Weights of a small GPT-style language model, trained from scratch on English Wikipedia: a variant of Muon for these matrices.
MLP neurons of a small language model. Each row is named by its layer, matrix (gate and up: input weights) and neuron, and shows model dimensions 384-479. Each number is 128 + 32 x the weight over its row's rms, rounded and kept within 0 to 255. Numbers have three digits each. A neuron's up and down rows have the sign that makes its largest values positive.
After each neuron's rows, "fires on" lists the tokens most often at its 100 highest values on Wikipedia text that the model never trained on.

L5.gate765:146116131113166130093129093107128139086115136141185083081130169183118106176173110104092095175133104131136087133130108131121167181103087148108114151129113147041123152090115072092141155060139170103153056112130099129082148106109138161093087110119142134166158137115127122156167157110089103124
L5.up765:151122073134137173121187160146123178109119145161124151115094047141141116127188155136182146124169071142170094121101143110162179123137103074141154124096108142098132177103148153147145119134108124115172172159147090170124146101110196121092141139139114075117121116109159125135149140125145123142
fires on: " |", ";", " "

L5.gate417:115070193131120075130144174122126118109061150131111090083117187151101114120182100181096167122154150131123154089157119121121157122074047099122136163130169094120166124155155154169096109151151154088116116107122094171146174114144128137138101108147064135097067134132104103126130049112110138123
L5.up417:165077169172180156144149164064097150115137133177127137096179117119130115182165064158108163111097119117158047077114107149124139097138163110092137154113102152138117110151131121075105165169135110057144130137206102129108156082163145053131189093113124096149137072142093167197055154137119080085
fires on: " of", " El", " \"", " el", "'", " fire"

L5.gate112:162218141186101103112160133113109141160083115090101131141163116137157150083128132050123141097172147110156167109127102180125137114196109127057126092100128116181125154144118127087107096146084107112145133077091163106154154104188168112091128108118129086172079124080153176113079157110177148094
L5.up112:066110159092129138113133116129160134112088085115198097160140146130140098141118126163101110131169126151134143138086127170111126101065120142072095103096110135129081181127108138100144056143052105175144130126162099134148179090151136108095088138134134169167077144151193144135170124115079132037
fires on: ",", " ", " $"

L5.gate470:131182096080127165115102155112166136153068146154098129207155120107158138108134184153131086155104129159090111169131111134113118152157063126120092107088093073060133131176115098147211127100103089191170142158112171130173117167103154107138146118136136160131178141090079126111136170137114135160
L5.up470:181147149117132114160075116089116142175047143094144156146111088087128093127117133099130132126118106164133133161137173139163112131126142145174105118086092120151165104111159157200214180218107127089098097138057180076123099141103139204150149134140148189098164169066174118148061140162110161095
fires on: " ", "–", ",", " of", "1"

L5.gate1770:138095195099122112127144120106170101108102092126138183122114116148123109104133118151077073166159179068106142111076070173099170126169137077082097099134156078134161185165157129184148078163049108099127157108112135148148194207095154127140117113146103096139149119101102157200117196108152093150
L5.up1770:182157147146116108169149147125132112133145143159109145180093103099204165143112173136146144120118100110134177131157117162055148124125113086095102175126163133155142145106168167134136121206180107124121107149135126083105213183121102153138105119102144076171078155144135081184100030149130193161
fires on: ",", " \"", " (", ".", ".\"", " “"

L5.gate1697:053207106097120160139067170130133115139088187138206108133212076161204173086133126166139113106146111127111059155124157167124102126134128057197133136057141129096159124148155164099182102137111150138135110159116082093143093105150138124080094079163149142095162177157184092115104174082089157068
L5.up1697:098112147072106060124098109184171133119000140150185105132094155110138151122199159146120140101109090140149167100178122143146126143137145132153167128137114131120124104185071084123166162129149147125139109118103110147128099065153139164098140122118155210097123151104118143052145131118142132127
fires on: " and", " of", " ", " among", " El"

L5.gate983:093129138123103183072123134119138109083146138067179156132117101100094113127174119098135080142139153139132078144122124074160099112164181087127121168151064156142049080126125118177156142119187126087117120157097148095129112139108156085077105125124170180089076104118079115047134117127152170121
L5.up983:169086150096045080155121082138149166124080120121094100174105137104072069136157165124156175185104107154091141141187099134140144108113126068102160135113084093180121146149142136122069114178044101157153120148157127092131150099092136060146135186066129134162099115079132117137119104125120136145
fires on: ",", ".", "%"

L5.gate391:098128131085143166095136109110158101148165168140129127090169102103115115118143157171132116100108116127150193109121095130144110121176119072127085136144131153129180076091134081115072137096116110109105144165083117109142105163148205152166144111073136104107119162124116160115091131082135187124
L5.up391:139123085104128131144143099136185142073164121162083123158145156121126124061141126085135119082173146080146147159117165134092139131152118144093180081137113042133049135139148108192139148126122174104157102157149172120100191142137159104133085142102140146111150091113117138174099143154176116100
fires on: "2", " ", "1", " (", "3", " in"

L5.gate579:083090168137063127123141133105100110170046084134090146110151114138156086146163161082183067162135110155139128103076113093114101167148075094133101131107105104079150121106140113143147106149136092169122095115105130121074185167087149094121180178129151141136165154164152119120106112153160168094
L5.up579:135160137092069130102140146195137079181116102142134141148145095135180111121063095158140143071160114116131092108086082138106080137156090118083192126024167122131132102140064080155083114135142136160132059129080097084129137161115117104103141201141153092110102147115180097128084092155129133162
fires on: " in", " |", ",", " for", " of"

L5.gate1730:141111127111113070173129148130170139174103121141125155088104109115170139117140092091122142145113151179075141108060095121154119114124102161132183119108113173127150184169130149093088105155147152084095126180076109124136156191193145114104134090151140151153102128145143116052130101075139099193
L5.up1730:086114115153157179144119092107106157101167150159138141146088120129131165195172103110105141104134104133106075146120091136026100061107091075158141070136126125145147171126101153099132154113093108133203095170124148154156119093128165092111060110108041157107108144096107074186193163136161138186
fires on: ",", " ("

L5.gate1641:116103145151066149122082121186130139136041148160132143164118231188084131124146112155200090136134151079127153094043117164151125121185150086105111090126110103174177105216146102166131097155075135135120085077202155128155107115108086137146144079146181161073097069113161184081130153127137168106
L5.up1641:099079114120120170096123139147096078113130070128154173164147117052149177148083117111189157113112123144124130141143089090097114173135146144132089152135136094144144089110150153149165142170100106131097094104101205165136064141052061069100164108138051124138201094136165146132120136047198154121
fires on: ",", " |", ":"

L5.gate1183:065169104156174059085102167126179104143197133100157134096110107159099090139135144098170164120159172135135164165120133164135195136122101142106118156078147083073131146087142170122119080116086150108149093166179188132134112139078093103110107179141119136162082075132090144128128108142150141123
L5.up1183:164118143046101137114115154073152120130170167159095211167170132157131135127129147149128130182124132104171117147212121097079130125110119120142125120081118138147155120152106091115086179117095167150097090146126109078134165092085156188132110114164151083131113139158148110166155083086124080091
fires on: " "

L5.gate489:097119162114177102161097135165111146129117130071099143201190083116108147188219094116127159092143129076107114120131138101108127148075156118146101164131106152128103103109117147114135138114156126142146142162098165175142123174126111153091142123119098134142117140136176178115116190115044122081
L5.up489:094146151108174124148129115135094123130122125080124182126136110112120087138122098094133197091182125146108125078119177056143085178111124207176107080143160181168140140113101145120148129209153155105120158146066131189107131081102109120193104111142124143151126145099101184101131160108128155151
fires on: " |", ".", ":", " Pos", " |\n"

L5.gate1925:136176193101082164047109174111097137142147109146115129104138113074122120126076152155149167078158178078148126202096107111135155145138153139125164113100137119151147060115069139097145145113117110106182059165122161076093104064118129097139171129165135091131118133137101154104145106139093098116
L5.up1925:111175126209114124099135123154134114147053108139136090100143190160127157119167170109117127117094158131136113087174124134189136139196141130146039148124160110176111120095144170150108110102111123127125125119103129107145151091155063115096154061110080103123077108120085130135130111157129095115
fires on: ".", " in", ",", " at", " around"

L5.gate423:080142113089141103141186171125104187145127057116167149157153116159062136167058139127100107192099098146090190153105127090089145137065121101127105109107073072133153131126102159077144148142155153104133112048132161127083127107150168125097154107119155099112143178136113055105106121102106095149
L5.up423:136135150144107077088166185083119146185074064124162145172105080085150160108078110105116108176120108168163165163110131135108124164164137139100146130112149079121112137151123112141143112125160165121092045126192104053126087099151108106146203109059161110109142127154131116134188077104149121145
fires on: " to", " and", ",", " of", "."

L5.gate1399:068095160132076138135164118140208162126158134134053103106132093067150142081099202127105053160119091136214150111113084146120110160127193087112107147075157093222164122130164101211105107112092128171155138099104173121117161075145155123155084145150136104113135164119089124147112123133097098122
L5.up1399:145145124109136153118080162184078136109124139152109193147172129114122142090134172150116152190103091159143077176146169190188182160108166124096169129088159140156189100108173105112079129136154126163144105161147115187135063174110131131153133148168159075121138128138106104126085142173147145118
fires on: " for", " from", " at", " |", " of", " on"

L5.gate2224:138145130120158159117106079082130125131152120181140108119051147145104045140174174187142112093096125152152172117086143143099133088128151107139177166121092150157126097120154168138067110135110098079077062119141130035145221108089140104181141124187093111147174173130157189182103190151071144084
L5.up2224:102191158107127136150072126169149128105219189170161112092126174116127095127133150140178090107124146169171106117172148116079127071101101135188109189117091140161110158110098116092128089125173142155155195138157173055076156140098158155153134151183170127109147140150106131111115182125134138026
fires on: "R", " London", " |"

L5.gate954:108138130136111162143099148169126125064115096115064180149153120067069111123094154097214088155113099118160106134099091135167129113107137079106132153119189167154159097117159103096140121200073099198132061137069151114087116118121103047089121139123132104127127167139175167128104099036128101080
L5.up954:143115160104032077127086226099103130096173155139183161098169181110086136102136145070162132192094101129162111091079159135155107176175153160138120158127145123120120131094118121159123085135149136122183064128121100148163157174120169141165159141146151131182113221097201160094137128132137150106
fires on: ",", " in", " |", " Gallery"

L5.gate553:133162123150042149154118128120077166144037113109172144135156123121079128142197114124096102101152161232119178117114084064105119156084155118171099100158128104136128099139126141101152117136157164183153170098148115122138143117106123199161143145126143174153130128173132114149126160105098121160
L5.up553:083166142102117112138084095118157150123176207091094159161133067075068151149151184156131104162164075128177106138096115153081159117151099151139093135114142059149096134108100084123196150153168162162108169172100150160139081154209128149100112168173066152105086102163127152119091166076115159155
fires on: " ", ",", " to", "–", "-"

L5.gate454:161209077137118139150144128135127151115176111125161153149151125137167156137131101159076130119186146162114122152117137082103103100130117114196080088103151058122141130149139142107132176070111146132127063163085153169121105210085123148117090113126138121119101117090059180176143160158171136129
L5.up454:116114117163111132138086105118118101103116092106111128166101143129130097183064181088158156166127114099082125124105104149091069086118120134124096037135128120126171152119128145179100131127135141149135110094142094091175099150076122195087140118117142131111139102101120125200105148180157102137
fires on: ",", "\","

L5.gate1354:063146139108104127135113131186097148115104126122122152179166075170054141108144099138124084105124126133084109110120101118141119089117163139151070169123106107115106107140129114126094085165078083193145103148117211110102147079199124101081165100128142098100116151166124147111136152109142143069
L5.up1354:092106120120120151132136135121117156068128171101126116147106157172133145140160083152097135051147124135118178124101096146141087146110105114100150145129090113162102107198030103123129155159058129142112147142188131102107110128076106133137116114197102102176114118149144139120117156080162154125
fires on: ",", " of"

L5.gate594:165168125104085139098086107152103133100162090178106167148129148149160078120113185111151104136097107104126132114098149127116126172102145093123164088122143087137179126119131145176113112136115157136107140144158171107130153104113173148173136123111121101097111135188199133141195168131109137164
L5.up594:084162151132101069133162138081138179143166136194145130073125099115124126109135146132144090137138108138144184230191114091116128144070102124172090174114182070131130067111093138121184164147108110099138159159115145083113099069157180142114083171140109136087178118095121156153139098158059142150
fires on: ".\n\n", "==\n\n", " ==\n\n", "==\n", "\n\n", ":\n\n"

L5.gate1875:115130156099136131089086145157073102101072041111123148096117132125112152109184114115197091098112146148153124098095070150139196149101128115108099180104136145178070150163144134115141111141104136140125113073095128094101166076155150078140160130163109137166177170099104135102141069126092134124
L5.up1875:146144114140115109104147062102153090091156136108133167122129133155147061163130090046130120120133133123103142109099149129123108106116120133122151189092136169160125085169145120114172116169145148161108138097056049161129072122098112120140157097117125151137148095137142128121129124140149107148
fires on: " |", " a", "),", " ", ",", " is"

L5.gate2211:136171180099096139100096200170132144093168118165188159077120094140130163145133106080119097162158106225162101127132191159103149148147142059113108109130134100168124094131127087227097092128139088176136099144098112162128102075150140112177160122100113120139120141117133095159129105119048080101
L5.up2211:158129134119101165122092161094112170150213108090139148100132085107133110146092123148180161112120128165144036179129125100155096082101099179120134079091142118133101107122122190159192099131084045199108123186118128103153118058173112171165136156137141123080116204121096067093151174162091180111
fires on: " |", ":"

L5.gate502:063088135118164142143091070154071139159194117063115053148130122114099167157132170133107132129213155146107131130150131140159121128146087131141104136159124134137164179187119105118100137136121083066130124140070098183129142155138084152115120029147123127132111128084101106094141123060105058163
L5.up502:116112144074087173132135111132155106166079145136089136129155131172124135157150180139133136117121051173100185122112143110129177106105093119140156099114089076083116123130093060095101140145134112141045129145107063153153105138091160084071178104130154126105134127142049137137070086162124113103
fires on: " ", " I"

L5.gate307:086102096148161140168164118122130106115076123087161144113118221087136062163144129138094088117155123102206137171085110121183101133086129158079122174126135142151087152141131129149130148125075147062111142211112133138148117151162129108146074148140123104091097133099105098137205194135095115199
L5.up307:110107136100133197156159108122118049144059113102145101123124122130156057143156111043162190185093154102152106114063129148192113188191113103195088099124124121137097158129146122089080113204092162120150100099112116083094126145164125079118162111191176072176147135125112146119111076115127139105
fires on: ".", ",", "%", " of", " were", " households"

L5.gate547:142197114113103133124117115131129108160134175152190138146063112145126113137163093072185144147165126155068136152080138092145078082176146150105116182209111127127200083119159175150106155113117111096104168127149143074103117165145101101178131096048074118133159154116172136139120119148091180165
L5.up547:118124086048128091134160102075088168111119088139085118163155129175120127084108095134179122105159101139150138130094105131120098095118166114061138163135098160141070127083088144165172148144116151197137126162072106168142166139133171157051116134120113138099130133100133135146144105105180111087
fires on: "5", "6", "2", "4", "3", "7"

L5.gate749:120147160185139124102137097106085119167136099100132120133151168079094130072157061131101092063137155130107077144105105165162112114040120215171127163135092122160092050097124104152194168130112131084141100096133126064131143130103098058176187090129127097166070159159174149136136121116099152119
L5.up749:142132094129146116116099175094128166165204124106082113093125136168139108133150132140113165175193085124130134103145111139123115137079100149096075122089132098130126102128106147142105135165172130173143104086141055100092105092161164150111159168116190094144157116121113169146066113115187154104
fires on: " ", " from", " in", " on"

L5.gate291:091145088163044145115136170139103153117159094091090069212160062079093177121148080124181104094142111144115159120110156194151123153112110162144129132077111130191076136160170105088106109180092103095152164082139135067050089123136102172158165138115142162099159151122134141192044120100145204095
L5.up291:121135117107108152126106158139136102123157077101076105142178095048153111101093169216180149169106120056082116152124123149115119141103139089091128150083117112161078052175161151109138139150053082115127141129129089170087123103177090126114168096128104157146170116136159162178158161104095113169
fires on: " \"", " as", " and", " a", " an", ","

L5.gate1960:114117149098077138134147155118169150102146133112116144190140116106165147135150098117108183086134160191117092157125107173119084150190119109105132098096175173107076097169111174067073146112147120158136157147158120105165134139106156068055133124137117131152140141110178125122097127124136115129
L5.up1960:132145126156175155104094164199095139080170093131099116129134127148107068132163144147172132146164136171168128101125158145097115070107118058094103148130074119157116122074103135158078159156142081114104098143115123115113064174102093142160076076083106091086114159130122069108137084177132118132
fires on: ",", ":", " the"

L5.gate1795:169136101136122170122138186135147161152155134131072131126178035155094096127143125017201175179127160112137136097130159146158097109171164172065095106145111101121154115137140132119083106131150117123099142131117115170130129111142117180149174043085119101157140128069129035124115112067140169102
L5.up1795:080104131098096091133172116160113042125123145093133115090061140133120177083131097114090133089145065149090081147159168067068142136118142124124178103172100120154114131085100107081115173156103140122143130133177116084171134130108150184123212118109152161077105122115149136165129092174095162115
fires on: " ", " vol", " de", " Years", "ian"

L5.gate392:085103182109163085110161096096067141209105078139133146129106134098148090124087109134111116095067162145119129134095178056059157140161133149061131091101141205137148107135153123097184120132138130056175125052102055099143155094099137107175123064150113147148138188068155106132047158134127099110
L5.up392:172169076114113173181145133134107134151085169085130173201151100143107052146095150094115141129137108159130082171140087134178161120087110076119153110135127158120129085084096104059110121092117157120067115156100094091148117094125111101109160111094197077113110122162117115071156127121099099124
fires on: " and", " or", " to", ",", "/"

L5.gate848:147139160126146146152080109154140138112031128120169116122118138129098148061110111119109161105136105093123160099075094138100093126114165173065103140125121129132149116074085154115084163138145141159091090149141138143153143093094122085127157151111144119123135137131125112054083177157121105165
L5.up848:210117126127175094091162133141183100082183132155151111143157127132116143111165117159173113072132147085149108128137073046128121162183122106100128155181154107116062152053147158094117170102134122135107161083167104170125104095101058132091177151148087096173114115149140104133165136090143187134
fires on: ",", " and", "),"

L5.gate832:087159171119128102115150152126163141126143159107068140102128113056068138154156107147130115166162132163172101126137087158154124095160130192097193130094135129133160137074185158137115142130115120146161105120158162103113155074081182160037075145168108087139138094141152123174100124084117173098
L5.up832:160148164131137162144172125160110119081167177126040160162112090103131166155136136114149144146180119141183121122097173093141131179163081124144137110141124155129138142085124191138106104157142128147132106142123116202126147123107154120149155154163149130121163168116107129162168103100122174094
fires on: " ", " by", " pred"

L5.gate512:110112120146078108098119117173057116125142162100110115111199138112162089131156149150107117087115111102132153133073132155081084129160132127166136119188125110152144144185159100149066111167117138072129200157140108110089108054097129098101083131088158160144153054053072111142126063169104114157
L5.up512:158166127066094140183115128146107154103169125154122094170136147116181108161134114127143133131137133106075124160156162187159152172079119120105170085121109068123141139154137100129123146109082124134136085154092089113159171154111106112119138123108110148146144143202098147118102160070137094182
fires on: " D", " P", " I", " W", " Wy", "We"

L5.gate1185:123121098149149134130152143105128128132110145119173070111229135130114122126171173100092211163100181149163086129099089121112153179146181129124068081162148144109091087091149118127104126124194107159102110131192057116082127100104139150137114102150175115161150098119072064137126106108107132120
L5.up1185:177091162203137129155135153168103099151056104111132169163099172137118181098123146139146112150141143100127122139097152159154151212126123111159093135121113143161147079112107082174094139136111094103104142102233212162113151061181176121136084095154188120124120101112099071173158099057126134122
fires on: "p", " (", "P", "-p", " rep", "-P"

L5.gate280:083204129117126163176141153147067129132116165120139156105140128121123131146075156132168167054163094140136144144056115106126092174130128135107145147134120090109130106102139102204125147109129137173141140061170173156128134097181084102135089095090184204171088160144081096079108037120141113120
L5.up280:143166081145153137167065083137116118178188174157123103084085072189156106192170108113145125102152128128141126083187120113122104138121184157109133102164075081181123096117166178144121165085123133105175073127112111085099108134083132154120091072127129147168108102130126134122104175125131092080
fires on: "-", "=", "|"

L5.gate1086:106092157145116171117097100099116130129137101157102178107130140132092179076134127110163134168119090100210186140063171131144111179071157183100123128115104150150098170158129105102087107140109157146106157151097093222105161051135166108135115054098189090152119109087166104095053117178094131134
L5.up1086:116134129091173130113124148154174160126122165185184135128130108079127157102166113086105086113123085129106141118105131120164130156116120117086113121133158181134138159032121098122076175116172128150084200133106099084153109101145126064081160089156183154156165133110105118129115071136153124112
fires on: ","

L5.gate1080:117032101112121165117158167100166119137171135103141140199134143154177092111164145153146116113118122128134103129110035122096215114056090056118163054098122115147142135163144171080113152120069095140183121190087172128092110125156144085128158048132135134117139187138079071130083131162170104109
L5.up1080:139156119125147110113077132158115121097144123145090150158113142139120172142129109113099187132054159191148083117177116160150146101128139120116134117159123184149141122141107180131098103105118166105138109113125097108169106138193126127134139096051175150089117149144114165099156024109127132166
fires on: " in", " the", " of", "1", " into", ","

L5.gate477:123161149116089125150134132094124062163093131082120197126097116111145147127159152088128119128093119154108115135093111126216093162116145106051105084172218118120128097164117128070120158140143140156086131087095155121154153137118125126077119140140166155116188078153088172148094128120166104134
L5.up477:123154140155165077163117071162134180129201115156145102177152122090172124117127143069117170099093189133101128100111162167077099111176143099163155091145218175130115117100120162127149120141105127076097110129103219134064150107151136089104118125160082150129114198111124127127114050068141157129
fires on: " (", " "

L5.gate2010:138169173074113120103133163128120182200121153132153138129186100105120124147152081110137164139117152064166145142079107094053139162156135185152116145106112161128138146086130099151060158132060076147099112107125080202073101119142118123145180086122132132102170113071131128169098108081176128158
L5.up2010:116157103129176146145185188155113107153093105094127112085101157117139154118182205046146138110166158135094172154111086114116152169129116097146142177108138106117110106160141043133098125103111127121154140082166154142159117132139170195097130151063099171136114192193118119145093093101114093119
fires on: " (", "==", "===", " |", "-C", " of"

L5.gate912:108133108086092124120124152108142164157158108089175156161175183188171059133184188115104121083136146092157161094117082155121188145139219163067147143161160100186173110140119167146119132139161135109139119076108123213022122070105108187148119109141080118116156100139136146123137124084133158110
L5.up912:149100112082121136098165091156122147117146101086078169166143096142120134148134136094118120139133145063181065126154166122098114132145128119068178070115100171108181169019152179049098130138108161142196154086090089122115100061148140156161171087075149139140098126107101122101151108145108122048
fires on: " in", "r", " into", " took"

L5.gate2064:143145123128106148176129121113079185112126199194117121130066125180119155120159145134076093138148132104075137191107132139131142173125136130100112185098187140133177089166158141218136109177139079111146112142119140172089103117165139118159074149159141157110145207133084077127107101133101192131
L5.up2064:126131085094154121138111119113131125190183118118175128103166167103109082157118107145072207138166122117123136163157186091138083120137159143119127055155133182109200056108126137122163121136097160114056126064119128144129138110128212070105096127096126060064161159111138140136121154145135120125
fires on: " |", "|", ":", " NED", "-", " JPN"

L5.gate1540:141170112162093101183118103191094188154130068102133129153112153088023172166147101126109101131161133137148121138140135178155075173091099104144158124127173158162099073106102121132140093150145188128116136116170139149123102108151104166113164146000194078108149123121130128127094160156104164123
L5.up1540:170143133125025110087154118102119147152145142093158104151129121118119142113183110113148107120072125103157153088118135101080141080152080121158141069103145130144068110158181137129110118087113156096145153135122126185107115188110134137112053150120129174061150111100120122175081181117162114146
fires on: " to", " such", " from", " the", " known"

L5.gate1828:132180110154096150138120131113138117184111085080168171124128136107102141125170117166156074042086182149124156112108097130141102136108117105166154119131123129202141155145104137141125154120120117126156155128128065140119083076110120172177220076194099124136148134200164127164075160130184155044
L5.up1828:089127118082055127144123075176136174168154117089166153103146112202170130182101169113143095115193198164134088123089145140138125120076147180196153167172130102115146061166147113109109182107153140128138090110202134116119050146171118179111136151167148149139144103172122168112101131121103221114
fires on: " ", ".", " ("

L5.gate876:156125132132101140128175124113157146139159181169167131084128141141064145110145126082152173125085070147241139135101105089115151183139127154144112160104097120115153158157144134111134131183090106130133090157116121165149153137098108134120080151162070122126141144133137141163080115130112162100
L5.up876:154143109083135163095149164101109077134121121175166191065158136125078158140149130090200129113171155183143106166100131139047121117067082090110115098180154067151132119166171084115075076098141112079097140156107209125138127113100094189161084141072106068106109156157131116128153125161073130143
fires on: " ", "===", " |", ":"

L5.gate2198:099122166168068064121156170151116146061120119159107103076162101177137151075107121129198075155133136138142157093098091130118144100082097146115088137097173133147164173094155123203133120099024109180140133185135127108131091165156174145146130098191103163144096157149143141173122146113095192120
L5.up2198:159116047102105199129109110147122128097194102137109087120131135140116123167128102140148095143111142071159123065084136142164103145134111131119185095142132129078157118123129179114130097089129117128103103207110105144101108115150175170136123128178115163117071124131084134134156155095115084113
fires on: " |", " ", ".", " |\n", "|"

L5.gate476:155140164159151147149129120119075116136130119124142142105094119128173119156124105110150161114148067154059112104130163125123122148139154142146126131135182188154099118060052090148171208184172096100102161164177162106163133140124122191115095108131088137099074075138061187117180156041127155103
L5.up476:115135090168072154134192126138075093195115124161139107048173117136157098131136140124132137128181125127093048140187109154123124133131156089120157093112164128096107151074128129133118180163123111101056133157182083148143139165133150112113135147200129119182116101129125121162114130142065151128
fires on: " which", " that", " and", " who", " gl"

L5.gate2239:135113120132105095099137090164138164150108096097110092133116105151098106133121159071154103160146127099141093148163140073103075073143180159135090064071106090124168182146057132128123138127161135069092111145159136158143169097170119149114159176089118159135129157120109119153086165160132150158
L5.up2239:076132107144072171103164122155142120124128104168133104103149114107119087103114121157131139145163128121124073095125154108152092166139176186109089134088171168077139147073158126192114151160168085105042142127105091108130142088152125121139095187100104147097120143093087138217152189119105134159
fires on: " |", ";", "t"

L5.gate51:124111083154090116125191132175063100158164160110129146106119136115087148158089136134063121161189150109121054087159133117112137147151121157113145115121206097196141128085145078048173168127164098122085110086180141118152087149087104101090115083177076120127112084135114090156092162097157067138
L5.up51:119106085152162168166077116155138154145107100057143119178141129126148184177123128098086170132145149083061102177140058128129171113149118110153133101111168135165142155182182151161134142136176165127130083213190088123117196172115085130115124128099155134152097132125122117111117127109131119134
fires on: ",", " and", " that", " than", " which"

L5.gate580:116192132109158153156154097137121161103100164113093103163159110163134094126081118168108107086148146106163136150168152103110138124056084144121098115150148108148014057146142160190153093099207171147094149100137174125137100079118157128072110094091154161122153098195167152115133088134144086155
L5.up580:146147132122084084150083132116181146162139118176093114133184124120131101143130087097102022168091120164104082175143120104114086115108101088100182103107112082128100103102030156115170185112176065126072080096099145118146124098124110040116090114102139158160171140133142138167155063095117132040
fires on: "\n\n", ")\n\n", " km", " =\n\n", "===\n\n", "==\n\n"

L5.gate225:113158140155086120139065179107129098144135123116181095106173118121092129157134155111103129168140057160161101150132192109153141135127165086060104135118185149155063095078073112115139120223198132109149098091147106153132075135091094101097140166136064059120126131081063117129115149155123096140
L5.up225:099123152096125089101074160213153143109064132132132113194110164132172236128125121160120133157202116143155165146131093151157081129175080144091132111072125064147153102108103033136159061148130106155091102118133111133147183105193071166082187136147137118113082140139107123105122134127136145110
fires on: ",", " and", " well"

L5.gate849:177104120136008130121131177129105160070129072175154116154139160138102110113144147148133094110160177040136102107103103178155113147128149172075150114156182150108102166107143108133083193141167169130107114137151151154136101040106113166120078101105144148123082107112149118103145146160119106149
L5.up849:116137130128115152096144164160062131134094196135153160196125128118101151118130111109141144164106127134072152158132103153148133171099121171039106154172149173144079081104047115078149161071084085104168157077154095129089211041131187148095155095102138084118155146134099111107141120155195100099
fires on: ":", ",", " –", " (", ".", " n"

L5.gate1679:128113162149150135162113063147128133137117102120120123150141122127125177161166124130173092176152145133203128139120142183125089151141146105109125141158103192161148149131075087109132128139179152140144089081121123173105172121196125130073143126127135021109056153124138142088103126119110140114
L5.up1679:128125156131089161133133135154134084119099135118125186097122128107155136155162159133145079157145114140103112054129145105132094147108109125111115110121125105129009108130157124104113101157147214108124155172119094114122177184136104107107097121179173116119146094156183116159166141126153114176
fires on: " |", " ", " (", " in", " released"

L5.gate526:106165075102131110087108188180108113142150143153166159041122171084154137147157151109214117094115170133115131108094162085110124139107084042097135079161093114168179113129087058106076203115187109130122154201088114130141098096160132138108139128112131097121121101112108140078133150125108140209
L5.up526:126201116111128143127075177170234171158162176101114068104159178117128104222129135154162111132147143137169140095108138092134127152102082118117144111143112128113133182184130073084059176126121126183174123151076129128169085143167138180075126112113116139104104079187056096112139148124124086184
fires on: " to", " I", "I", "'t"

L5.gate1651:092156143150069134157116163120116148124105143168139104125140159099092099165144108138147141114093139121149123151123134151059071121133203131154124088153154133151095121095123114130127103136084135177120121144116137103135140144150145140132109151124054111196155117144094128129073135097115144127
L5.up1651:159118190161149096122086133141154146151172133077162153118069130112144129117170149129107159175109137132113076058145153137143150121221185149148115078188118135170097138161148143127140106131140146120153107158136150101088152174079124094133112135161120145138174125181065114145123168079098133114
fires on: " ", " |", "1", "0", "–"

L5.gate1449:098130130093118153078132132085082145189147152149163124165143119125166163145073140082087141163058138102163094117082148116137163136079170118166131084069108142152141172132135175078092110134094140119140128173150118142109165137066123107141102100139138174108149122109144052126097146141178144183
L5.up1449:158093142110194089146152141148046169106125153134101092155136135163148118148171159110096127077095162119117141140079146159112108162148078154131154131153120112140135094063096128167122129150166137154117130135121166137140127169154130139162041101087092074201091129099086110087142138138136184161
fires on: ",", " |\n", " (", " –"